config = dict(
    n_layer=15,
    n_kv_head=6,
    d_mlp=768,
)
MLP neurons of a small language model. Each row is named by its layer, matrix (gate and up: input weights) and neuron, and shows model dimensions 80-175. Each number is 500 + 40 x the weight over its row's rms, rounded and kept within 0 to 999. Numbers have three digits each. A neuron's up and down rows have the sign that makes its largest values positive.
A block is one neuron, or neurons of one layer that tend to fire together. After each block is what it responds to, as a language model described it from the Wikipedia text at the highest values.

L9.gate40:492471518457436532563474520482433493488505455531511487438547450490527523540533444512512519457450492518462457456436529481467451470491482536508532519531586510556477482575526432474547489521550539528500507459439519447489536508444433516534443600430438526505463523442467548496524546493491497456
L9.up40:455608559472510542533436515502450499443441473546444421516522430434531556543591549434484521489609536474517492464501491563517447469489558483545468501551443515463513429459519413481573447483518524515476457509483513545465486489476488480545471469501530520491478457477560516511518471508505562481
L9.gate277:561559570514476498473468445541503485440457522552482472463512500489501502560506519438517401540502494470554461470510495508528541508493435436507498514481494492497476530451540412539442480563502482538523446510546484539465498527464464509564503472483516534414501482491518436464511542544507480486
L9.up277:543523450441512537502411555502544476511521495470486508474485542522469500480452570482471507485530515561453505477555528466586443471517500515483478551494570500552522552535537525491492550532535535489455511438493498497470532547496488443484482457584517472487438481483519541509508465495460462382
L9.gate356:480512483455539460520456522464508519488507503501502530511511400481531441516505473432524530529517428458549525456563545476552490457506430485587521450503511492519503450511527501515491509501504502461580529490526528518494501483487503530469541536440536502426572468494541519618425508492404498461
L9.up356:506478551459524523481492484465469487471506403436490478437505488520516464557544491503493567500536475568518460541567451471527559519525500501464535487538566501573525511528514454483495496611510511421487617497501483455499581485475465436524561525516462555490523481474555505510499548433550488480
L9.gate408:523524520438433518547488420478437444509426529522457532426518468445494448527550519501473502576465502460513571550386537541489515488471480554547497485496433507433463504491522489479487509518473563575486534459489499486520553505544455445482498532583435545450489453473541516469505437522578491492
L9.up408:455532508503503487501534480457478462580434542494443451529509552522488500456553429460534459506585471478581517440462483560492492503433495519478459542495467483470484435484487488523476499488547527511496443526432458526501556440509486478564498549522520426548540543469500553354497496478483481529
L9.gate476:513478464441515461567498509501417531501544501579424499513489453451485412483559542424504547550557536453634558489487535594512513477445513431461489502531500505488470486514448442457479558475559559539469520463547492469503567492494473517471472453539493499494446450454558533517505472470522490439
L9.up476:510520548511501498540520548525537522496421503513451528533467563494532503613498395386456556488475450491503510463478480546433480451421495550489508464505468537536476420487432531565488478520493462530505457527436508469453446505373491434509487485508538500483517507460458480475522516524471465493
L9.gate483:460527484511468532572511437502546514529446549549508492479516565473518495570493403469457574537542519482475553467526446464520485472462466474498482525595525519561473449514524468423569502542538524527497557453505490506428556493549507580552470511566518564504427450513499527475533482511565490448
L9.up483:512458527511507502571536585458500530543526517487482416467476480476526555467490522461547549528500549393473531568499462476461422488508535466438456516565475459507500535539497535491573514514435596443484443472518530552453519492501466521541455533467462402541493528460541486520475455487489534499
L9.gate494:578482582439511473549501469478434499474418482473499480501487425387555429437559561446495483558523491489544495501494492544530516534554505493506542485496570489539496438540601479388520521459457548519549533535511503586482553534487484468486483495485476472443424468498478433507491463458530517498
L9.up494:552629552552548505561528490439485534547475540554482456487495489419479453508481509502484531544538491416467546465515536438548559541518618482536527486510482518521427502507485490465480467446548515486524457460543448513467505513447526515532572485543468481475448527506437507461500498576467503495
L9.gate512:453519496462448423595488547446496623490543503505486500474534476532545481475540514465476549511514448443522513483449466537501470553470510525444496481570522477544506483522498535494536493479545541451449582561504521514487522549502501502511523475527413526482481480454514511526487450441514546494
L9.up512:530500538471405579520465469497499549570484514537535486449492530509411531469444467363527563509511492482546564426470504523485452488483517473477488518558577519553489543529525512510554480479551512444581543472524467497462449463517396463534506458515504523554489519448458530534501503513516538531
Description: Location-introducing words. The word right before a place name, mostly in and directional adjectives after in (western Nebraska, southwestern Syria, in Picayune); sometimes late/early before times.

L8.gate333:392409482548486465532505499614515480453439437537530491447542504549533523492484503484479487512485470506503525499485564439513508549489543521439487544511451476533437467566560489502573536432514490477574530487458562544513544456508534485578452501432542456408507514459526516511424536444435594481
L8.up333:491501492463524556523547416518522489494488459472499490491537436480518489463496537451477524450492522519517488522571527495501448483439588524474485434497537478445522500535546572491543494512547431456544502490579464491521394497527431441536542515469433424459519526548529533482600459532508460477
L8.gate712:435494500561475527533457527464466472475517495491420546461515533478481520447548565502537503577588494587516564504545470482512499488460524419450454554485505491471428498491528406527542504504509453564499491536538576468524510455416429452498486492533456495528518458532487545511606505527493542455
L8.up712:566553491503463499521556470498400444531457475524534490462489494444459516481521470480471529545498580500500483499546556416475508544520520503456447473467457482459536497543464502456510557589466538484496485491501550552457525518528505547492601479531549472533586501565528501563492452548568560465
Description: Passive participle after be. Past participles and complement verbs right after a form of "be" or an auxiliary, as in was built, is known, were made, became, remained.

L9.gate165:527515544513511474525514488465452499476467527547517427531471484477462431567501529460499411532514506482560532442542522435534602523511521506453518493481508506507506448511525451501481500541555433493510558492545425445449503536571501500545525500573410520529533471508563456507473421528519552477
L9.up165:521490516476458496541563497537562423510458481500546493476491533483497455582549535491445486445442522494481496442462511444542536474531549550521506538531544493525475506504554452509469409576505525500449459552545538557533504511483515472467451483484563490517549560503448519483512564451492536418
L9.gate260:532503509454466479503492513552482514441574585498596474420526587465435510501537397484518502490528512518464484485484476543467496458507511468528497440538463457498522538541514501486545455485523514533511517455452479458390515440430456425472472486540439527481504437500525514485472469474491505443
L9.up260:491513516413530521559511482486510440482477488474538477465389559469531555534493471483438484474536457592508468513517565502446531457553481484482538467520507553482455491550454514476525437454512456495490513472525528507540477453532539512448480550471475567555453493518512531442576474476462525473
L9.gate367:476459567476488450494539492496510527432429510492513459519464481530560520560549463553413450560498504526467436472518423470426544504544510535512490462534520489416469446557499448493515398495490445544480557471490478452476518522491520484495499520494451565524541427458520521479464480495598545522
L9.up367:518497545578531518451498484513500493569517461434491536537542471525514527495523484483536456461516381494511525595468509442460527488529519495467467463400464533486477518536548554507466581584445494418434543521504505527483497429525457504443402509565511485557553492466528511535485499523475580481
L9.gate423:494515485474500547537518529496483542583439512535544500447507572503578451578490499503516553509536559561510560481496508408511552478462476497396495500467470431451510487558556461444526409555470489462436473507526560517480510532511529446546417519504409513553423524468577490480518503532482476434
L9.up423:460519487480514529460570512467548539490515541513492524514571500506551507505446453494518475458477488518514443425489557469445465533450499503525532570481487580467502476546495424508528494573540501433441513474536478485509489508563495443449484519432535615494479625502404493454426559548523556560
L9.gate449:434471534475577504515529508473560444484480538455556499499481457470399519470524503461531569535526442398539595508525465550542554502500448438461506510517505471540488472586486476498490533525412480519456473490510467439535542558426602469497499531504501531497537497432525556551477494487479502493
L9.up449:516514485475517577528532547487486522467485507544526458555571501480581506495530529420479506573551435556573559433485536506539500508563464549518526501452509446393488473451504486488443476510508483500510499486490413497505557560508572486564478496563390516539567443527513486470456550499409563451
L9.gate506:530546503468492493443453435463466446450500509485524439445475416541491455440591458501514513464469454482498509538522520507505473465522505534577530501401516470520546545531514491462471449490515489519523481506515413559580438499451488550432486482520474449447554459476496483482521498527436511459
L9.up506:442463510437466472520577530525537451480579525520569511443498521496566505557517522578487495451532459440459563498534498479503534507527463510462534487416471543519517491488608552503551519515415516472470455530455472455470577543442472490432429414504559452484487473498519543482496571458509565501
L9.gate541:472510535451488551516467498490494446431552520550498523414464530503550494539525473488493518481542417541448561516399457508503440481580507549532427548524511484465503463535508508460514496498384533502520549526570470513492526485452506483507418549492511438560529452493551530508469515463518545477
L9.up541:586526525466551552541478553485484519504507492515461457478476579514552530522562539506477564514543508535509504549485469576511554517488485532501479502517507561494481462571523545472479474518457460472434577509481531563500509531532490453538487470432554526516461463519465515535508523510444478510
L9.gate726:460564508426529511516502494455508426467502538516503439479495546541508465555526520512469560473524469521530499445551504491493499468518482478497443483465467525536495525523524504508500528469458513516475536586527432496438574507568529438554489519493500522485570410480522522451441472494500582434
L9.up726:445480535476522462528533529505533493479417486441491507496444482432415502559526556557505531499519514557523495557605551378506506470548555482534487525506502537531546537507589485504526527467489443496473498538531440420505493489485516502536498434595480570484476441511506515463481462458557483518
Description: Delimiter after proper names. Table-cell separators (|, /, line break) right after a person or place name in sports and results tables, e.g. "Fujii |", "Tbilisi, Georgia |"; weaker on mid-name word pieces such as Srin-iv-asan.

L8.gate195:488511486472541577530472562477496535502492522514511564491476494485481518571506383502406507524448463501512520504487464550633543506464506476494524536417504502449495526527536504457572491516489474468444511523432490545538455467508513517476469560593532444493573494470601539552569463469447507405
L8.up195:484500563546416489506439457568461531486541534507417456478493511511525473475518506523500537533457495518470437406538506448495556519457534479530502462400529511439443621522516412524511525506565531483463505495509489504501502539470472462445510445514446459470445520546446552470460505515462487522
L8.gate258:492427541502540526524537522531502515539514574472433463448495472527437509443413483453535536519522450514531436501554503470543534507571475507487491503470512463491511505475500413432479525474468503495458477563466516526519528565541466524514526535479500450496466439546541500520490518536500556450
L8.up258:457491529474471584496447558460535464464570495549529491506530515494514492534501519572518566422506558463543548495475481463487489498446437525458508558437510454516493537495498522531562526588508455509440534498482394508530446466487515501464483556496514539527511439523486473518546494454499472435
Description: Past-tense narrative verbs. Past-tense main verbs right after a subject in biographical or historical prose (started, began, announced), plus "first" after the/his, and pieces following "Car".

L5.gate121:473550527508481489488532508532504506489499528549470520467565493476453419483516491447531489519415441501474480514539527438460552592465471477458487518583483518527552504496497545531449520490472513483442528579450472446488536503582495596539523539407517566507504504517458514474482563505411612494
L5.up121:447516521529489445467514505454486455421503498390477490520531517526523573459465530442513612502508486439488439536550523541506505429489518486535430457511461464484541454496523481512515581501486481466499495467477427427484536496489532435481450438505429522476506522462493551518458545412549524573
L5.gate131:449505471501572487494523496420517540492549557497529524545503514506530472511556492437512509586538449500512515509564457513499481390539461484514472474505512493593520482491489549456438548565524513456407503450494474479475558487459521551501465514526516498486535549464596535536480496489569495527
L5.up131:490575420490559451538586517463497467434590473464593488558557562459448494474516539484500490479487472507461496511490492541572464489511478476512529536470555552536552462491479529476425552497505461440498451452494520440513552462480512523525571516514531533499508527479525523513442547478557536504
L5.gate340:524463559567452551465465440523558463478548524505506510552512468500520483477470506554501566574427531538533466524539511511431478511434463551488517539446554615521511541489509508529468562554560443527494519497479495496507526434451524497456537479572484510441538563463520508477478548452462610412
L5.up340:496481511542540500521452510456516513510504572521428454469515504544538502502453576376534531482530519530466480507481473462484490511483449550525500484489523505495449482547501530511565524512468510415434524438486509499558530531515496502463480460528541509545478484468501532454467510495503533499
L5.gate459:514519490470547467451559447419514575494505564530589460532508449523529546514517454478515505502462505521596512464436467518417524564471473481456538538517537479502500501510484534533478555487490527440547558505464509409500535482413494515544477585499529504487521453511510485488493476496593494486
L5.up459:508459501495521457453512550464402537477473549565455458496548489417553556520443492507513485451459460524474542529453536464526511439535431476495436505554434496423502419438505501485448523515481505453454570469527546455395562495529549543526504519537514548483531554491561497563457475465564487490
Description: "in" tokens and pieces. Mainly the word or piece "in", as sentence-opening In (In 2009, In addition), mid-sentence in, and inside words like discontinued; also seconds digits in coordinates.

L8.gate98:502505509524481529508443501457478512487466474581508429465486499506543494555503499549464523496524477426482456456526528494505447477523578487496471515553535490443519502503462496519529510502503564533436505541497465434412570555501478491463475485516532534560487487499499469453443413512527456532
L8.up98:425417509490476433520441494487492558486464458555400509464547485553514446464589514502453513528521503455585532495541482439506505496499553509565488534518555455502596517496534482540493486534545543497497500464434495520470467536458523455565527526453518447512582545492443456504532486546477395465
L8.gate499:424485545524488545520482466509505492496497479528495577520497479533490503561537499443453549528484500403466510507514485486528472520463536504496417617544480408524495443471530508456597531539500418509424530547460522499458541536486561499505496513468464430496496491515577458511465416511476485505
L8.up499:522547536572487480475467502453503582531525516493436522566500484432548569529517505522514458504532519482552494514489521453486467501567497518527542531560487476403532492446511430474465444509563493546470498528477481514498523471450478555556539547525471490517491450523457500600486447592490480448
Description: Mid-word name fragments. Word-piece consonant clusters inside split proper names and rare words, e.g. Scun-th-orpe, Cop-enh-agen, Glas-g-ow, Corn-w-all, Arm-str-ong.

L9.gate111:547418521502539544462507510558478479542471547475467464482484454504472535527416482510453570559487478452543514504461474490532488557505509518537436475504427489432447509455517531484489457580507512518564503526502487542506472551575508473500484473441436490451506562462487418508521558527469487535
L9.up111:477482433594510510544518531554492490505563455561480466489455533415492476479518577530448598515538542510458515471538573463484547511497581564501474475450450498436520458450458524528476458551453477492467450537504433540426524553531488492425462464506595477484562505460522465571497477514523400460
L9.gate118:486428515500522532557481484506493578504516554459451451469478556556444511542498515466515429460513492513581463576484509489493571466475455479488468481480485535452495515500468502514556464540479481496421483481497517437464460514501498523473466522454457528491520500465516556487499449476462507564
L9.up118:481438479579544498498467480541495579419508499509453509447552504431526546429490443498493465514548514537506480502504536424450518495508538441533492512455480471520493525458526505479438518490593496496485453496601497531531511493491474490528563512567485534363524525509579475522497534537506502472
L9.gate147:452429443472479448517561493536506501574484534468420472443457474557456440489528528558506540522525548444561521544459552502560550488547518514518489574513514392502438470514464460522461562478483542484504500464494517516544511520514498529514454519512516538510501449440502564464504577542483558407
L9.up147:449521506485543498521541479461585513528525506505552476493523513512498551506530529529484464444475444452430500434528489443519528541483448398513514469510453471445481550522509483458445463538403509482415511515449496497474454552483487430469484466484507509529519480512483521482403537529463436428
L9.gate346:504441512493479446540540527468519505579474618545483454448550485518485495513499531461464516576524462487526498531489501509489516441480495528528507515439446533409499484492547465490495508489416479484466461466491540539455540503503471447482475502491597543430507483533499531480502501539541485493
L9.up346:508482463523495535462522519521456405535519481412517504485487540476519513493481543510480519460490536542515492507513570531516496497492523513415469453542510490520475560450509532516499529459551474546523489528524535499500515420548486496485497480527469437551478570611505446589556501503520499501
L9.gate446:532489560485534419554496465529494440521563487471438467507498426499441484495503524463521506532522456439485553501461578493501487468527499508516518520459480506468561534515553457445454538521477459462539425525494532482520537514476442493474516525523503489524481519495431506548526484494504443479
L9.up446:467516506443405500497510573561493545472539518552568477513483507508484529611484539462476508427469508529502510483508577431562522533491528562518499521476453535521455536522622539503558566533441513509458446522485456516513574553459499477547546547487540479475537555522462516468445538454493559442
L9.gate469:553507527501487478520531446525457512516509488493499523480491453497462533511518484401507609531470514575507464528497542512530511467539555512503481562506450553477517473500517460469543482486499524534474448499510450501473556478544435523490446419452554491505470520493510483503412446495441544419
L9.up469:574517443493505446423501470578571478475487518484554391456486595468507591466446520483527478460496513483538507492560522506529545494480457463543548548538481548488448459540475513487527480512500463550501486498510525486509543535497508500563495529503516478515468552530451523460548584546493481454
L9.gate602:546496544460560528470542485548541516471527567525494612541467535536450475439457578498473455467526468453459547526468562443485505556572520562516539519519478496475567478498451429410538531515422490565474421508525492451561509491485515516420444514504540525571501517490448606507477520518496530431
L9.up602:474502530530502457576531500517526453524601473556464493458556502462514506498573472522544546472576516432463551490489541512491489422523504476518514541484486492486500481548490512474452581434494558504547484473540475480427543509556464548504480589551520510482518500548485492484567502456502509552
L9.gate715:543505522548530501559555452495533516507422473440411512516472438484521497472463518476481540477547446476476499517533453483550481561534517514532531446555485564487546505513545425451588441510497526544496429481523503526457461518481461536474484568403526482434528385460463568530510526537499501488
L9.up715:522522450506501503564545489590482467449471472519447583492533473504479538420507585515487549503509528465483524565504505464522464506544500479487488559389592542520470421544431481505403551472574484503534511439457537529433479492507493464466513437485438473446508530506527535521450486481472501519
Description: Past-tense main verbs. Past-tense verbs right after a narrative subject in biographies and histories, often the -ed ending of a split word, as in traveled, served, lived.

L5.gate56:538527532498538517574504441500411557541467557485490519491584483567427486485500447422548508476498490446484405534441523450424479463525529489492478537464500511628474506450464495510511543527522527589543462462545460519505567470508475489481491525510542479410572512531570500536510465504482527403
L5.up56:541470535461473547487460544500556518464495535510436558464507537446524497500508460579520444456563524545448489496525472462470497535537508435448450458481525480507526454560499534497507534541493414457519558544493480493509522499570479440535506534485488514520511441511503456552569537439505544453
L5.gate278:499514491457525438531556472502537500515493515536525454445517457569471487493543428428501418509482500575487486466522506505492527582545538506519455509524534489510441480526520491445513470484469458475535472515473547475517475539519458607500483524490498527462549445589527417487479464505460484467
L5.up278:518489524504557476495453571441501457484525504512495522535512543476465452497482458505509555461534541496516509534528567528437492462477449485521511543485432465457493541433577545499533522435500511496535510476513509501475457534550513522453486452570520458519540392577494501511549518543511569529
L5.gate390:440433519487507574540488502453543557495559555555514476460539529469524464484490513526472519558407545508490503498492464485511478454475579489454471561435515434482406535451513477438544421555456501446544508553480519518478504529477481521507462556498470534471457464605501539523507566507490544534
L5.up390:555474525556509477555511450485509459459489482510412442495571509485561562417504490478490544515422481555484507519512501482530487461453527531489482473475495546477466517502459488483567512491500521443558452444520527432491493494485473526475545510415502510524515475546474531541481463577421564421
L5.gate519:539451541530493515540559486571551523528470512553496540457510391536471488492487423526442490585475505563517481525546411496504440567490486513487468488489526539548472497518453501517528499606540520485486508568520489504546574474493512471557518487533501501403488476530535533523556481479470551411
L5.up519:484442546439426497503437485466462508572519545417454502475518528542511488391510521504425529525504479508484482505520466509532484440444437478526558537498500518565495531555528548480507446538533491532529510477496584544502472557485447515468416492580596492444506470497515539450545482462528500585
Description: Past-tense/participle -ed endings. Past-tense verbs and past participles, often the final -ed/-ified/-ated piece of a split word, usually followed by to, by or in, as in armoured, classified, released, destroyed; also "due" in "due to".

L9.gate15:463509498524538484531496503480459515544528489565460441453578435511545491481502453430447528544477521501556504516511489494488520600521544502502497511478491468478450568501491489434492482463532524470530520575485531520421554485506425505519609523485505499454555545513562449488515532542449510464
L9.up15:472522561541531509540599559495525541541546493469444438498509528510456491491453530433518515532494531515411514494493500554494537524555525527461474555515575458435538615508520499475520472462479486520451476510460472448534507609481455448500531459546504467467522515538466465538450545510441538406
L9.gate121:526465536425507552491528471508531472503445473557454475425551500462448556487529496441572572483522488554525542497536478511408535389513544476459519473460483512490508515551580498515483475431538504485492467537551480475458558513481498568588447504527514500481458511536511451495551449478560521450
L9.up121:441481541513487526532507458477458542494535527508528485510540510529476551414462482478507498463488512419493481470552574462496371534524471479578504474493500483487572598475422526502531468490512540535535520459535514492474469463516434532467419500426568427536511532548551500520515489577517492535
L9.gate157:498469545462479450590545516440539532521521560495509565459505512524513513470585501479541528505553409540492456518521458498571526507496461495462525476450584485565544561589572457518491573485447520534482458525532526477532489594478518489544509537508466504584524493445485526468510444583513485486
L9.up157:538519447462461454598479502509447548580512493490555439516505460517523540483475486504487515564540575500507537486521484504472472537501563506441519547449480467448521539499526531489461460431456544525508439405506543481475556506558527499526464553505522488452495529533542444555485470543548539498
L9.gate192:540444485517503444498483415548425573508529495540515508474534482513544492531460478497443538421559516519471518529521551537423480491490509495439463507521483469486491496487483465481498481422515490542535497475473495525471462483485468418495614510531495488540502469534547516405531424469486412573
L9.up192:450419499557509418473434552490570526503486536486575449440537508501521580523434461485480419442465564523547451580468462436384492468546513515485540587473460531506540493511453479468502457449422479527488496479478551528490480494414506544523515554511562504453537529533489467536557502511523512560
L9.gate321:456427543489550462495457514445489514531435522532543524501471494509452534515487428474476487558494570512621547547580478495481473531520512501530476570527525517433462497409501558509550522447554557521490569525562531525393526481512547521565532523512514398501513518530517499460545514508514491499
L9.up321:500478504512468511518477496491470466509414538495540454548533454471488541458479485455506471468577484516506501580509492458450458527440494589510561519540474480505512500582505490515486594472439431504521505506493448421494582500513468535501430463504488484531542416543499600511539506506474537535
L9.gate418:528449556468520516611467492541466491569590581477512553470500515504571529477524448477537459580474459460505455530522461491449439541502531534485460527456497526559499517482482534516491496496463578490510466472561500475550492521505398525513533545498496450438543505472483492505526526579511525530
L9.up418:516481417513515514515522537572511465483494516536452454493554498474538499541522537463519527487510457499512512529534441538492516468520455568558505492472486542507511504508513520532462528453497523524530526523499459485441545494488514533480466481534571454555586575517516418538518441522558551548
L9.gate687:506496530548510514503509514456470564601446520497540505494489527552461500441515379493484519546447514531565514525515514359476519520525603520497523524508470507465483507446503526470499539539505547446445488504488462511442533490574475441512485551516555459456505551493533489478475501509499559583
L9.up687:393435453462534457524503486478535516421461563542443457415488501521482516470505472492494498561501441468468548491506471480444505541443554515498432528443521531522477465455549457550505510476495492475501488514557423505484512538471464485577520510473573527433521475569528471580489467483503625467
L9.gate721:532387516484517495506508535536549519438589472493431488377553510534430531452537514453620460483459464524423523495524494521512436514495538459526476556500496512519500570507466448450580504478507560589506513458448447439539531456546446580487456456523488459507502491531533430515513427484525511479
L9.up721:474446457516478544517480455541459517457517504475489460397485467506465495450508516562475486534542511459431518518539566453530484517493557475441440520501503468499440493486527478479537408480521478542526484487474530456520504487472521484469560466482556444439533520590575481492543426486573502448
Description: Passive participles after be. Past participles and predicate words completing a verb after was, is, were, been, often ending a split word, such as refut-ed, fin-anced, stre-amed, used.

L8.gate193:495515546518491447504508547515489545494468569554579446454551539593504533563450488531464490489516522529561523506499480553477535556554493361439481545464441446480452469506457502507562464480476517511518551577547492519460480470516563492561481534499516528467560509485518433551487547553479539495
L8.up193:514526474572439539485495437501416443396497499476481484507548507449550483445532565424491456543526481493565555561518440481559525479561499461435458475518547490530577484502558527510550444485503491563452501483474560490459491469498464459485539454500497413545480452580506474475548494458461512479
L8.gate328:545498484470486423505526496517463511445476586479518509489481480497509469500492467501410526445524412489494550477530472426515532516549426454529476481440530501476398392504528568519497499509530415530441548500526494638495510427539527500528531576443470459489559423506536481516544443517531478471
L8.up328:421546492532447515488446575414514474459536550535518505466554479463499452574544500549547477506513498486581538526536487478426451478434472427458471506443442473488445532467539526519462550504530459524475518559469460482424550519570496449520512601524461490517508472471525510468488550453498540465
Description: Surname first pieces. The first word-piece of a surname right after a given name or initial, e.g. Rod in Rodziak, Bor in Borg, W in Wiley; also apostrophes in names.